python train.py --n_layer=8 --activation="squared_relu" --norm="rmsnorm" --rope_base=10000.0 --parallel_block=false --extras=["capped logits"] --init="orth" --init_std_down=0.00159 --schedule="wsd" --batch_tokens=[131072, 262144, 524288] --doc_mask=true --train_tokens=1518000000 --steps=5557
MLP neurons of a small language model. Each row is named by its layer, matrix (down: output weights) and neuron, and shows model dimensions 528-655. Each number is 500 + 25 x the weight over its row's rms, rounded and kept within 0 to 999. Numbers have three digits each.
A block is one neuron, or neurons of one layer that tend to fire together. After each block is what it responds to, as a language model described it from the Wikipedia text at the highest values.

L2.down363:446519505502463512485508510517499523456502510551451526441470527518499543522484425522543495503474495509525515501546493526522482475529509506523505525501455514476480507517503516489504513591481511455469539424473523485453538484514502513518482518460462497495549506496503495469490489497558510550447483512537498504511517511449525463486500535508483467485481471491509537546506490516452483518504
L2.down422:490498493536508546510510451522494485497536517478518491452500457526502487491497493517479483506506561470517468522488479518510547440496515475461493530534485490486481513511475539504540529465497468509559455452504498506507480499559485493497513487485479495478514492490482497487499454485499505569527486490475494506502522501476536484534493516455519530479493529511503500500483502533540512497538
L2.down1138:470502525465509472534496509480524498472528537517475464546518543484477461479494451501469517529485543462532496466474473483444497523504484463480495448497512505479452480486438509476521478510481549551494523445474508530459503515501484508461498502474482501486598470508505482491521466461488533450512528507527512567463508462502496500507472547532530513499493505511468512445486527514550494463455
L2.down2326:488509453526496537498531498520501514537515510502482473482476529510509509540499490535484471433521462480493514517489473495533522503506504471544502460542487511510519540493511461527458443500498539496511497501521435503508470524573463500523514557481481527507519480500552502510497504526555451459517507500522506564460531481519500532496513464490516504492518479469515492501504489480502519526531
L2.down2376:501494486504489540488499511542534524508506507500503517476481512495472519497445493529531508501462517465516546539517517496531514476539511490525523541470484505548479520515503562520482508531494495469475518493511519509519499523501490504493475502491508514493525489522476514493492493500482490513508537481482488471509495508474495469497503518533458472502496503494556508515469487450484466505501
L2.down2438:511507498507495509474488507557517516485473511517491510518505498515480522497518519542522512485471462531513502535461504520484501480513458499523549510476506514522532514501514513497527502573475510477469494451492489472495540501486467481554484486477518512532480473496495563524511472491518498510494498471529550482530517529507492517487469531461513546479496478502530497519497498500486501498442
L2.down2843:515512485529509530460537495521489484520476518481497524439529476455510506516540494545512492489483485526527489505545527482490488500528497467544517492510520508515501498519517478514504454530494521502484472476464514509458502525513530503500488480481529534523526499489505486471489500520525512513518468490468535510492500487517511484453518535501489539501501580446501477510447480502473520492477
L2.down3071:488481513553449522491496464518498496501506535527479496448502509505520505477504471494485516535501494478514537466519494466457495481523506484536492522527472505516475453513521579540482531494487516521497516505539480512504555486551489445460472528493520475497506518510461456543513499488520522512492511536511523525483516483457510449516571538506471503510495455515526491439490538497515469511511
Description: Slot before a value. Connecting tokens just before a name or value is filled in: infobox colons, plus to, by and of in results and succession lines (Personal bests:, Succeeded by, won 2 games to).

L5.down904:503509497531505554513528502467505510500496475495500521502521503490505485484511496503502545505491488526544514497512501515501487496491502499468490507505532481529512504516464530523474519476506529511478475539515513504550538485386509482501510516505524466483494509505490524510503500455515486506465578483487502524513476503491505508502492515508484499456508454504459523508504476515494473493527
L5.down1278:475510493483488512478553477460525495491527470451435494515491549487439517491476472546505539504497506473521499505490447458480483524489476484469509548498501491495485517539492493480486507499558494508515472511546517486458504495475492502486497486508469486497525504466487522508500507506507507512497562440514506506509490510523492512489526498499473524482501503480492501472521458522533475465532
L5.down1784:507508523514523532562489536457478534515495513544489517530471520504525457470490511515527523523512499527499466461481522492505496465519481478444493522512499534522516460493478525435509495535485507505535518516487533515547502480513528517494553493492485507500459525471511509522534515501548499498447531490485468527482527532508514516505482494483516514476490473511468500536508486498541515512483
L5.down2570:445518520472478486475502497447519468539521528469548472532497470500473497537494509496511487500539459468508477513487459499543501507500494518471523505528513508521529524502475513511497489497504510545472459432521485509550505512508519497507466527512504492491459466472535477529498510518543477526480535504512467495506501521516526505496525503506483490464504499538532505493500503488478501505514
Description: Sentence-final periods in biographies. Full stops ending narrative sentences in biographies and career histories, often fused with a year ("in 2005.", "on May 10, 2024."), also section-heading line breaks.

L3.down1846:454500503550517513463507532485510519494488555479475491480451492464508527487501492499528528512483511523474513503543509491526458538494494465473481480523496507515584470490514515473519504508541459485521472524514528444507505480531463499517493501497539477508488504511506522506499497499489518544521544508464521492482506515462480527443508487485492499537473480496502469511528485443498538549513
L3.down2950:474464488549466535510525489536481539559507497482511473493494463542496505484464497522472534444539521482459515536488514498502510530519503517553518450509501472500484567531476456512511465500487510569497516482529519507467485503560498459550481518482506531512531488477501485514525501561488469486451494479495556502541514529467543505509498479509483518484489510514495494500506499514474531515485
Description: Link before filled value. Prepositions, colons and table pipes right after a label or participle, just before a name or figure, as in "scored by", "pass to", "Wins:".

L5.down918:489474531508491492496517517496510549519502505515487496522518504552457499492534537525493522478525526483477502520514486507521483484482522519519522544507503528504511521462507512454503479501507540545500489535533497530501534468475506516497433513490493511512540498502496503516509517501478475522499500472528519562497474504501498497527568477484470521486470516522483471496506528478463493508486
L5.down2025:467477453529531472490537504473519496477515501529477514526462504471496479491493543501521459491517496494516441495471482545466439482490483506527504512487493506462455509476506497444523504473507500504532473496502492507514520520473460520492463490479607489528518495520469481513542535497509538483513531486501476510530518523510503495449560481498493497522474486508509475490474552537516480489543
L5.down2297:521494507528538483506520519527521529490507505486480522485495497477486492496487578499504558515445480493489515504515492507473431511489503489507450527494462519541487495480488539468546477474469528469511483540492484498493487476501466481487521478536500495491487498524481476502460522496443495475488483529501455554467490475506514487507503491454482455458503581477487523491493574524483506507481
L5.down2411:524486516499495504495501444493470455455476485507515499489478503526505465486525501490550553487528532519534474508511512546522456513497460498527519536417503500525518503525501494470499491489491516518539504446473514482472466550465498514508526543469510499512549489510468512519522480508501496508495499479513499506509475541481510483521532500536494540515460538519524524484531501470517490486507
Description: Empty wiki-table cells. Blank space tokens forming empty cells right after a pipe in wiki tables, like election results rows near "Labour hold", plus column headers such as Notes.

L3.down355:516519512508533494456525540498546520460490456486490488469498512507527494490512545510475552492491493490520535508489518514425459484498492525497501510500522501512465502505518523529501477477477493445488520527541503479511494558498518536459557529506530463536534506550474499488533516501490537502480471531509511510491462505495519501480516486481504472465521512497456514527492494498516521463507
L3.down576:465486489470569462511527496523486531481514525496520412461440495503508434482553522506497552486471501489491537511495533525494439516480488529444497490483504488490433462536466483473526485497464533489485507507533498464438502481568532454509508495488490476531507474551500494492511519477466494531478504524489507544457506480496536448434505485492497493521496512496512516494445511481465527488512
Description: Table header cells. Tokens in column-header rows of markdown tables and infobox field labels, e.g. Album details, Result, Votes |, Time zone.

L3.down865:529500478529477450545480517503504483490525517536495509492528470518500509496502516449488483536500527485518506528538523459438498518465500498529521522479490566511481529529520514507453500481496519500454519500501525450478527528511501541492455494484506501512492556476517485471479508478485478553511468539476479538517505469481487480484528499515459494473462534470512479501508502467457492480559
L3.down1674:521483491496496485494537524508510519520479493542469483509515489501516493520457462522499546528501495506509531494537502449479504472468518505506521503521470512518522563508530492524522510511494497453504461501513505559529529477492495555506483517470495540472482513494525491449514547478553446565470481488529500496539495475506512492475479529485490488489504478531499452478483517501515511451474
Description: Mid-word name fragments. Subword pieces inside proper names, often the second piece after a capitalized start, in tables and lists, e.g. So-the-by's, Now-she-ra, Ja-il-house.

L2.down630:482497489487500479466497519500512508463490520460484463512474509486567457520485517520472493468450499503501498493490520517500460477461517522488493482528490470481480483490532498505556499484487477466506473500468517503482499525540538555526537511485492462535465489481510535507525501455510503440494478511489467510458479457515537513505511478501509511509508523513500482506560477513484500447538
L2.down786:457537478496513494550485541465519502522500491502480536513520489512490511479491481555509489510511490514478498512548453497517541494519517551491515511529465463470490526491496501481499445459486513514484521516523493533502486527526492510520516485505533519493501495490502513472500519501516539535495504516474504500505490507536535515481499514481499519506515504467479490503492527508489489498460
L2.down854:493512507464506512475511544497507509422532442499519453471494506521462500454538495528453520495516523505528494508470474555494470489516494507520465517472477496499479492478509518500493508515491516524493526465532464497496497529471512480517490512515484469546509480518457492504518475509510467452493503508514491533494448517511505501504528495492482481489488464512543529513490516485514525492491
L2.down922:521472478477426481514470501466498508497467503503454504519545499483502426466465512511496529497484500532511460473514493508462486508510510504490512463552504548509507497512488471495520481473463495510504507495494470499500493514473490500451535527474468508523446478484502499498531484513474486495529494470499493509479464514480490494522552499471498464486502498514459483515486486505512457485540
L2.down1033:464460519533539502529481545476529507531496540502468465528517524538518525512480567540539447498496525497489534515495512511529517513484484515490493522483484518518483561516512497514507479508504512483527497483509524508507474513587473498499519514516510471503487511486517522514491559502481504510498517524480463507526562509532490550458514470523507541511512518461517536513471539500470511488469
L2.down1092:500544506536500512525520550524470502502526471500506494503529496539522491487479493472498499508518498504523481480483522536505487483452510490471510481514486485533485514546496489493509513477525490508481532523504495498504488510469507541491513520516569427493536479535493459505443522519475516579497508458460458462513454526465506511523484443512516567525477505534523540473467506482549496476503
L2.down1399:522511516551529483498530478561504501489465502542524524524515478485531542522490484514527488529552513546518508503508491527520482515505545488489453488481543533500511515510490486516517517480551490507549488546513519497492498469524481532553490513437499476503457488495468503511521498487493496513489486522499491488459447506492515548522529488461535507493504488498490481527504490459537504500522
L2.down2508:494499505510500525481514543494515495494491527504517489522513503484511555473498493502540497514522502509465481490514489498466492504508462507468487490529538524540529471489528491467502485505505497530452487484521491518469547501497504458459488492497429452478462510474491496504496510513512495527483504499513489509495514482532457505517538497480510488467515490521518448493490529471483515512535
Description: Table header cells. Column-label tokens in Wikipedia table header rows and infobox field names, such as Language, Nationality, TV, Party, and blank header cells.

L5.down623:485534491477489507491501475495500551483483511504493543532514517470505475483519538500478514507516473505475483524504500495471476483465496525511489500445514465524469480536559465545501487468509522508453498509543470480480488501447482532500514430500456478495504494451488470536477513532482492529457490506512502501481496487513477492525489501529538493465451547499524500529522516530496472510468
L5.down827:491490493485480507485494454503526505504482464455522531545503438477478522492469490458490526496504499496489512533519524469506474475460522530510502482472519456547458520496491496592494494485478499496516494468525494522477459504530480505485478442478534526495487533479500525522461538476487473553521511500508494496481499506474511476518534496479452530511545512499507478481506516538551526551527
L5.down1069:488480483504511477532527503475527477557569502527503490472521507480506482499501496521480459525529484522513531510523463526532498529475523528525490533498537505495510503547473527484480474471495521505513550544496429521494502521481460483476506487508505487472499508479493478515520488501526443525480510478520518470534504551518530530487463524536494436482492454501484491451562530519505480539509
L5.down2836:506476496501423519485513515543521512514529533508493459490482523503502463545568521494509503439536510491506514498503496444517502521488488516488521509455494488520518528525483529427490501512480484503517470511569503492528514510508520529503507488474509485505496516457493523466488460491479483474529521488492541542469485504489518468513517532485457508486492506505548467492492504515499565528451
Description: Field-label value separators. Colons, pipes and similar separators right after a field name in infoboxes, lists and tables, just before the value, as in Base defense: 4–3 or Yearbook: Clarion.

L5.down318:493546478504490509553494516497522488477465506464472515478469485485482536496452494522527507484494419467520520520496484459494489486518515451484507512542481481494489515495545456489488536514520465478470481501479487511508491480499491508507471495502522528487515497528525515488528501469485484514487484521514486524501527456509501504526511486480463519518466479495506454489493502481541453552483
L5.down845:504496502502494494474527463482457443490468512510472515507519513480522467468537505546482496514498531526498471524501505504510447533488503514492469448503462479499455513463530471447439495462480482534510500463530456477488518520497474497492521463548515514489499493523486513528508487489504511508505479483498454486473471555508455506530512518519492511466499489490499538502496506460498496463484
L5.down2074:494537448509472500563517501526500515520510537477477496471485489506504481503491527528535525504468496472485507499466517464566443530491475514476473443528552458476502516518531464479483520483502421525477492474508502478536486506487479497545494481484479471484515480500532474494498495498526513500527488507552520490482538500511507483478498518562501512526501507499484486526515468478540483498492
L5.down2826:522532542436514540474484492508458490479514480521496496511531569487509526500493476512531510530542447510477501472568560534470497490503528468508527510451473488484527490501498459519523491500487497481501497515508474518513501501498527488502558466532500509538528493448500484508509506466485517486464513488507478501528481488520500481528505529487470522458468530519498448498510509485520497505493
Description: Mid-word vowel fragments. Short interior word pieces, often vowel plus r or l (ar, al, as, or), inside split names and words in lists and tables, e.g. Pya-ar, Ma-as-tricht, Go-al-s.

L3.down647:490487462517530528533502493485501525540501477545483469501480482492502516515498501469501512502502464494551486518493487434532500477474452483484514497402508501466558487522504520522503524516508533495522467470480490540466510534502480521489453496465471477484452475563484482520519498447467528527456546498485520447486493532490466467502503509539482528515515512541498473515525532530509484514529
L3.down968:495485480519507515492523472481499537531499522506485481540488549546516509485515508494488485496458486494497512501427469442568466516475484483506518499450519535521562491493543495479538492515476522505515488525502532537479485499501518529488485494472507486526480485457530488495486553532507605505458513511524477442537480501495482459517499496507452502516490477542532507546469528510488534493475
Description: Conjunction after plural noun. Words like and, or, and commas directly after a plural noun, joining or extending a list: signs and symptoms, Credits and personnel, theories, ranging.

L5.down385:489499483513557465489508489515482496490535523471540490553529547468525519481496507463519529529495468473554512491481464481476484465458510547482478460495546499492506441510463499363494517451538503482480476484503492488515531473511493503495490499507456482500500491503453480518493489461467493485504474508494501490528508502458527496506581513527487504511502536493475441544491521507487451488445
L5.down549:472465529501510511523491505509507497476480475498485479489527495487471498464488517507548579510477524565524487495526448514499481498531528541485523503549518504468464530511514554422494507503520488483501493490484576501499516563483492507482516534526521474534477479500464485503486514503494513574496487503516481487494500519514523486492472484504480507511509497533487494499472521512454483491477
L5.down3048:502496513529505465471475529466505481518484513440493501509419502495480479483516534520493504512509492474530532500474466513476528519503506531499525492488492536490503521460488503402500503499472532520486473506501518423490526538467487517469538519507513500486514479467515468505475492505532510503534501497494480565502529506478491524526534504470490524490522486515530459552490473469506504510517
L5.down3067:475490486505475469486531491507510514533468515483494509483493510525478510489508533519471463489509528468523561494485473491516503487516498518543512503491526501478487542500502517348490488522497517467525484516477510467477532494526498483481505501495491501493503494475510485498501476538493531504533494456487506497488490512472516490496551504511498521510512491502493493488485485501497520513471
Description: Word-joining connector tokens. Slashes, hyphens and braces joining two terms, e.g. guitarist/vocalist, life-changing, and LaTeX braces after \mathrm or \operatorname; sometimes the or and.

L2.down0:526526506531501486509453585444501491453505478535486517506495481532482527491517527526504475518546492527513510483491501469495492458445448496517472523462487480453501506473486499488472484521493487481491512526498475465468514556485467494500543488541505529484467506484542494519497497521538527495514504538440490493487511507501520473523485542505520505533537506519529466486497533477473520464471
L2.down371:507537516498510489508476529515498474532516497480502450513539513509521503486494503556494473492483479477472487531507526489452484494516481543535539541518464466507506537507536478531490490525457512525529512496487469496486487510502507486489504473530486479492464466513479487535488477501528471512484488520490465480463536496486477500498496465526515487504441472460514515522501482474477471466474
L2.down1205:517500502480512469543505488505541498490539498471492538496470555503520440515518496508554500512490496521500508530506498461500494498494473516513529501465483492483475460501508463535461514513472514560469480495530515499464469483516459475487567482490520487534497489484474487474512487464488502529502468467463515532576456508503488501504542508516500472485512524493528464488488495524554465493512
L2.down1854:501444499475487523496498546514494538529518437496470508482525486542525483506531481516468490479521531497462444506504477487489490508469488484523503491487489541504524473517490504474446516480481507535487530440462501523502500497440493499459443511479498494503525569491482483451529489522494530448502525510522509532573550484492519500464510487502472545503509462493528490502519511497504463473489
L2.down2327:477497497472474510516506507490493539462506512541496531505497491469485514519465536485557496511491573556497519498493512513501503527550489520471533509530498508498527499492506491484484516495499531488526516535503518492516464502513543474460478485525485445554575545502481487539474487482498468522498510484502478517494496478489509515544482493479488474494490525485457563486466474475508517486503
L2.down2891:485485504518465489523484501490537506465498458483497512482537526536493526493490556495476492498471537502497512525556467443544446522487492468496509464526484454475511500491482485499545513528483491490511517513470555490503531496483527493538515470502496485503493509492462527527501452474487503526546485516484495507531501479492522498502513502505492480512540466511491522530528514505482552490496
L2.down3010:566477536475493494525485444476497462541503447470497516424489486496467510453498483516435507524515472493491485491547468492524515498482499506468519486494499517496507510498534498488527505494464516501476492496529478479474492517470502449486525470477533509461460551514486506507475488502502518501502479494506480527483507502514507545478514495499530488496520528533522481498504501487493499495460
L2.down3040:480495502483479496512540507507499468496468490477485472499508495516508508460508467509504538465457511541520500482480503507486451517507507523473492456492539512489529492491551470469504509497476501522501470510491496520472475465513497499509508480528502536459532481528492499523516499499524532462512478493478487506519511501512497472503480493455518506487538505507555502506497488483453489506518
Description: Mid-word name fragments. Short vowel-plus-consonant pieces inside rare words or proper names, often in tables or lists, e.g. the "ak" of Preakness, the "ur" of Gourdou, the "uk" of Milwaukee.

L2.down912:494519471479493461495524527533494479501504487537532498476500512484488514529518465502466482489498466495457496515473503449508552491482469522481494523505514522510534519520488500521508453520487507531456492496479494470477479521518494577539518519527510471513498500478542483519521505514436501502537522496464519492504491493494515521433547503519447515515492517523475490539504531488477494540517
L2.down964:529492495494538499520494517465487534497513519499491494505519483455469524506492504516471531496514482528472516440534512539478524513454516510509491523514538479543512514505462494521456551457476483531518453493475520508517476527534447495505506463519522498551495515527516498493494493526450506477504540505513477544475488511508481461501527510495516506518474486489479458474494477508492496521479
L2.down1046:534504519465446502522496538514449489460515470577519526478480542511469518527536523506508449501520494551453502499501500487485505479458528488497504541506468517530481518536475468488485513541515484456571486461504505521482539499556527513511515545493468520500471508507465497492506502544527515490488513457499435509466570502506506527546442502497540452539463526497522492499522470481482464563488
L2.down1272:461518491490515489485494499545478483476529516538465522490554466514465483497521491501512488477470458516536434539516505482496455501530494509511556492477515447469469523510563504506481490493526482491505490498500497486510463505493505477502493455514481522528529529521504519469517523532516532526417511493491462434490528548481469548460485515504526537504505471462513482521502540508493519507488
L2.down1275:448436500489520467513489502512485468501519501500516486497496487508480477511485489499476493482497492543486489455527519511518516495476495472519474513514494516494533503484502470496471521497504513495503561530470511572545504506448513510472517497504522475468488496524480503502480488488483514523437510453476494533463479507477460487461461463507517495484499509529525528487491506497497493498465
L2.down1328:523524527472445462476457488516467525534477504494496488486548518504508507529506492496508516488521479457497454493506492471514465514501512443487476483503488498514436517487513477493505454482527497499501516472489530546464516484521434515492475565494470489483507533512496479533482451443520532487513530511499522465432519484490484483505520491515532499467511500470475565483496544483526500494532
L2.down1443:529498580520525449506489465503483498505504485495510506484454521539502467471547521505500497519482525463515510471450495488535501515477484541508502482522531463476584486536500506520471532508502513532478480475492497522465517535497516503550477488534465503507473494510517522488566466500496457506522474514535479451525530524470507494511485487527539486488460504502503484482530497517497547439513
L2.down2937:490498498508483484489480483522501521518514559509488493515480515473533471503498518489493530500484513501495512503507508515511497479490480514523509469462517467467505489520480497462532473515501524498463509470476503484508523472490509484525548506463527532501497474504524500547527507487509536496468500547455532505468525496525506481482525500489469469541513480495503527514453567522478492521499
Description: Second-token word fragments. Short fragments, most often s, forming a word's second piece after an opening like Co or Ca: Co-s-ine, Ca-s-ual, Co-s-picua; weaker on and, have.

L5.down888:494504508502512498461520498510499510499490516475491503493533454551484486544541535515442568501528463482489518531494481440488486485498474492514514514465501414500483509495546505485489515476510525512509487511508471474501529486511504533492518518472515490536493484516489547557469463512497484477519500488504476548492511491518489517517490523504460511504460505484519506494483482485511527487500
L5.down1571:480491507533522475506471516503519473520478482536564463506472471460478544503498513522497482495485498518481498505530463458490476522477491508484477463534474439512534556453506508476488474508459466518480523506470449489539512499524486505520527530472537527469503538504501502528532513491504486534529497451517470537528513561475507476520488497530489487545499530494483486493498511457485499494473
L5.down2311:532485492470488529539498484500488475566485494509492541554504519481507498509476462503490494516519480461506528523541545481531481477530533456516519521478459525486512521502526504481480486530505516481550500481507518521463481510490509487483500503484509524452529485500455495512502512489476461482510466490512471560500499473447521528494435521525528508507523500500478508508509486454504467500487
L5.down2812:536483553503475476502474498522519491510511491494468497475536508499479490472466484497488538503493540516482480536492529496482495479490507447508509507449552448530512470486474485487532465459492532468539487520539490487493485492505453550474511521525556490457528537520484508500461441506487454433480539475471500473495526501502487519538510503502552494485510499504535499535504507480490491451557
Description: Words preceding "as". Words that typically take a following "as" or "for", such as known, well, best, such, acted, early; also hyphens in long-term and full-time, and "s" pieces inside names (Yousef, Ushahidi).

L2.down202:503484498540473526481533512454515485500530414460491475529495529489492493502502468507495543474493496532509564524493474499462496495506518507542529503487488533502522502496481484527449501464511513497491526506479488509507511514389499505484504504493491472533507511510492475535510481505475507488494545495512503480530485517521509471514512539549508500515513511515490525476488500522505512454499
L2.down1577:501512521461493549467477521514506490446505509506531512497596481473511455487556497515489487513473548429503559490496492496503485559501488493500498491525510521501568510504495491522469509540526513498497500499511519542483469524513488501511544511552503515465469432509500441506487497513509489431502512491496485523506492503507539457496498509466526448481554485519512504489493482490499541498445
L2.down2186:473433492504503499491507509502521525557544485483454480511471538520487483465465491508491481472506521485528486500491503488531462485478519508505479523505491509489465481537465486522498459530476495513534458507478498500544486511435493508494496539465437487471487525490454505525519557473491536465487506531534487464514464498513495502490508509497517529450556515508498527511495478480546509511526
L2.down2281:531496466455515507490504510465532504542496431492478529503531478503488477492500506505504474481479489479514517484467463488488518479483506482504490510501495465508510525486452522520492489485518510501518444499508484508492484466467500544538496496492510521506546544492497520527494500526539516519504526440503501494499454538521499523498485524469511535481535521514477479515522476494469559460558
L2.down2418:497519525503485516489526507510486492463509487536498458437510453492489517526500497484477525474495499529433511499481512500467478456488526474496506496485482442513480469484492541471511501492529522448498523501486501520548526483500515506517545502521523529479504503476520534518465510530515532495516451529522537476531497513538495482504485467501489540476506498480485489494525509540457503494489
L2.down2761:504509487529514526464500549486477560495502485504524442533511527526540479501503473526483526478461471469479472473511508534542511534473487518460544485452492465467488508489478503537543449505494522514483514457501506492464492498556532490520534535514531573491502517500509491472529499472498546497518513497505469474507520509471508515497509508436476486471514507478530488525497507494469531483494
L2.down2806:493526509487524494488519491507529513532487500499521487546466494498526505528561468506459458500507477474492498494459499554494533490451480547459462540516483525486476488509497490510479499451472498530427536516514472529469488482490483521481474485490504456480504506490540495532498473495493495482512487504479480501493458488486472470512510513509503497496545511481469531503509472513500499478523
L2.down3068:503453470565498499532509543476487532474491506450557521493509530523515478506515534460501501509491464543497509511518476488491489516526508483526543502475493506513473522567474536510517525528470493490486478488515510480502530530495472524506525501445496489486505513491488518509509517502485490523477496550480512514520525535526519532462489519474470559499523502506496482463528513486510428491529
Description: Clause and item boundaries. Points where a new sentence, clause or list item begins: sentence-final periods, "however" or "though" after a subject comma, and line-initial dashes or table pipes.

L3.down957:458476468442531517525532489532465501486460492518480484479470540521502486474482485519495486471474494515512559511475470487520506488493452495498475500516499499520487532519507479522480460487536493469487444524504478532530530487465508518479543475515512489509550507506492459496478514509470483503499498520528488564527500504549503461454498488511515521493527496503506519502467493544524466473504
L3.down2188:509482511488509518514610528462470521523512434477508520540507524502468494498501491482515518475503471496510527517517472497475528476504481502509528472478506494497518493485474487535494464490526512502498500525514509522512523472426506495509512522482488464479491483488500526516498507502497476476486550462492491528527466519543516498505526529538532483485516486503481493519518504526504484484512
Description: Section-opening sentence ends. Periods (sometimes commas or dashes) ending a short general statement that opens a Wikipedia section, as in "Reviews were generally positive." or "began her career as a teacher."

L2.down57:518498500521487547511501507473514516522489539446524515505576562501532487480517513477490460515490500496482496493523536496498549437519476529484484515506498536508502506470509471450485540482517499519488489526492527505531517527495512498512541484483463484488484488486500470491466482518505532526511534523462509510463498422478491476486490500503479501522487481505472477475505515506491450464543
L2.down215:494492506545473536555512465502482502508493466517507476496526469510500530517427499483522461485441486512511473494511521448514484446485484561477467487459507543484497515478420466436497482482526532544522500520464485514537541477509542511490498508507460495515475504486533465467497470551521489454488501491507511544508501488493532481504524480469521447524554527525509494492459497482467527482524
L2.down1030:530463467489497513490491508486470496505508534519521532509513504541511503511506550468450489504488530490515506475479518517560484466517516527521501518500469507489510491497489528526482524511516508494504497531529523475528477539474532508496529484468486501512525490533515470454491561459492524515539541490505503517487516534473465500472500491509470536509491443501512564509527495522480531497499
L2.down1393:541512527531536456526474536475488462485513465540460542502542519532520445497486492516517472532513484516473502467506481502526574509478521476476469479499484499502515497494523536518504541494489501485538517531500509500453444520467495500518514488498498547512513543503501468542555552481473486524487462485462506484550468488489514522557491515475446464486468532514483497494531528500474518496482
L2.down1474:547470507483495538516483501543510526462543488483544527492498480464489497551526471497492502490545520507513474485485464501515506477483529498444472469540487516529523503508475467513493502523514479508536461496511548518494564503542501487539494466529479509484528487522499489511490521536492511527496498507500486504505479549485486495479471496480493530501531471451545518477486459487492513512486
L2.down1556:496480477497520526499484501491478492541467445501526503562468552549486495487505498502503504538468501450521471519481461490484479489497506494498476502484496556530531490519519530512496511475491568491562475499511478502473532535468517487529509479499502533502589525498516498492453553526536496451467487488484508492483510476472521491470531472482441489472511487545505481531566535542451542545496
L2.down1820:507505530512509491482497495515527491504513496490505481523496527494469540456511499469508498525513464499477472494457465514525513508481473499487474483451456565496535498510493495511502512477510451505520493548519508550504451458544557534539514510478460502456529469484517504528476553524513501501512516510497517469511432503524523511515501514555488506521476546506514467493504492560459551563480
L2.down2995:531526491520497501550492508436456523466491527508502465484502510475534521505484505510485454518534494487496479483472493471489489526506488513498512465493524484541518503463499467465479463470500537510517520465505506512469502492481528486483501526480504531521488510471526509508496538467517523496498462484510483535506460542536473508520461551485499522470502487466527500526469527506530527497448
Description: Pairing connector tokens. Connectors joining two alternatives or parts, above all a slash between words (traditional/hybrid, chemical/biological), plus and, or, and part in part-time or partway.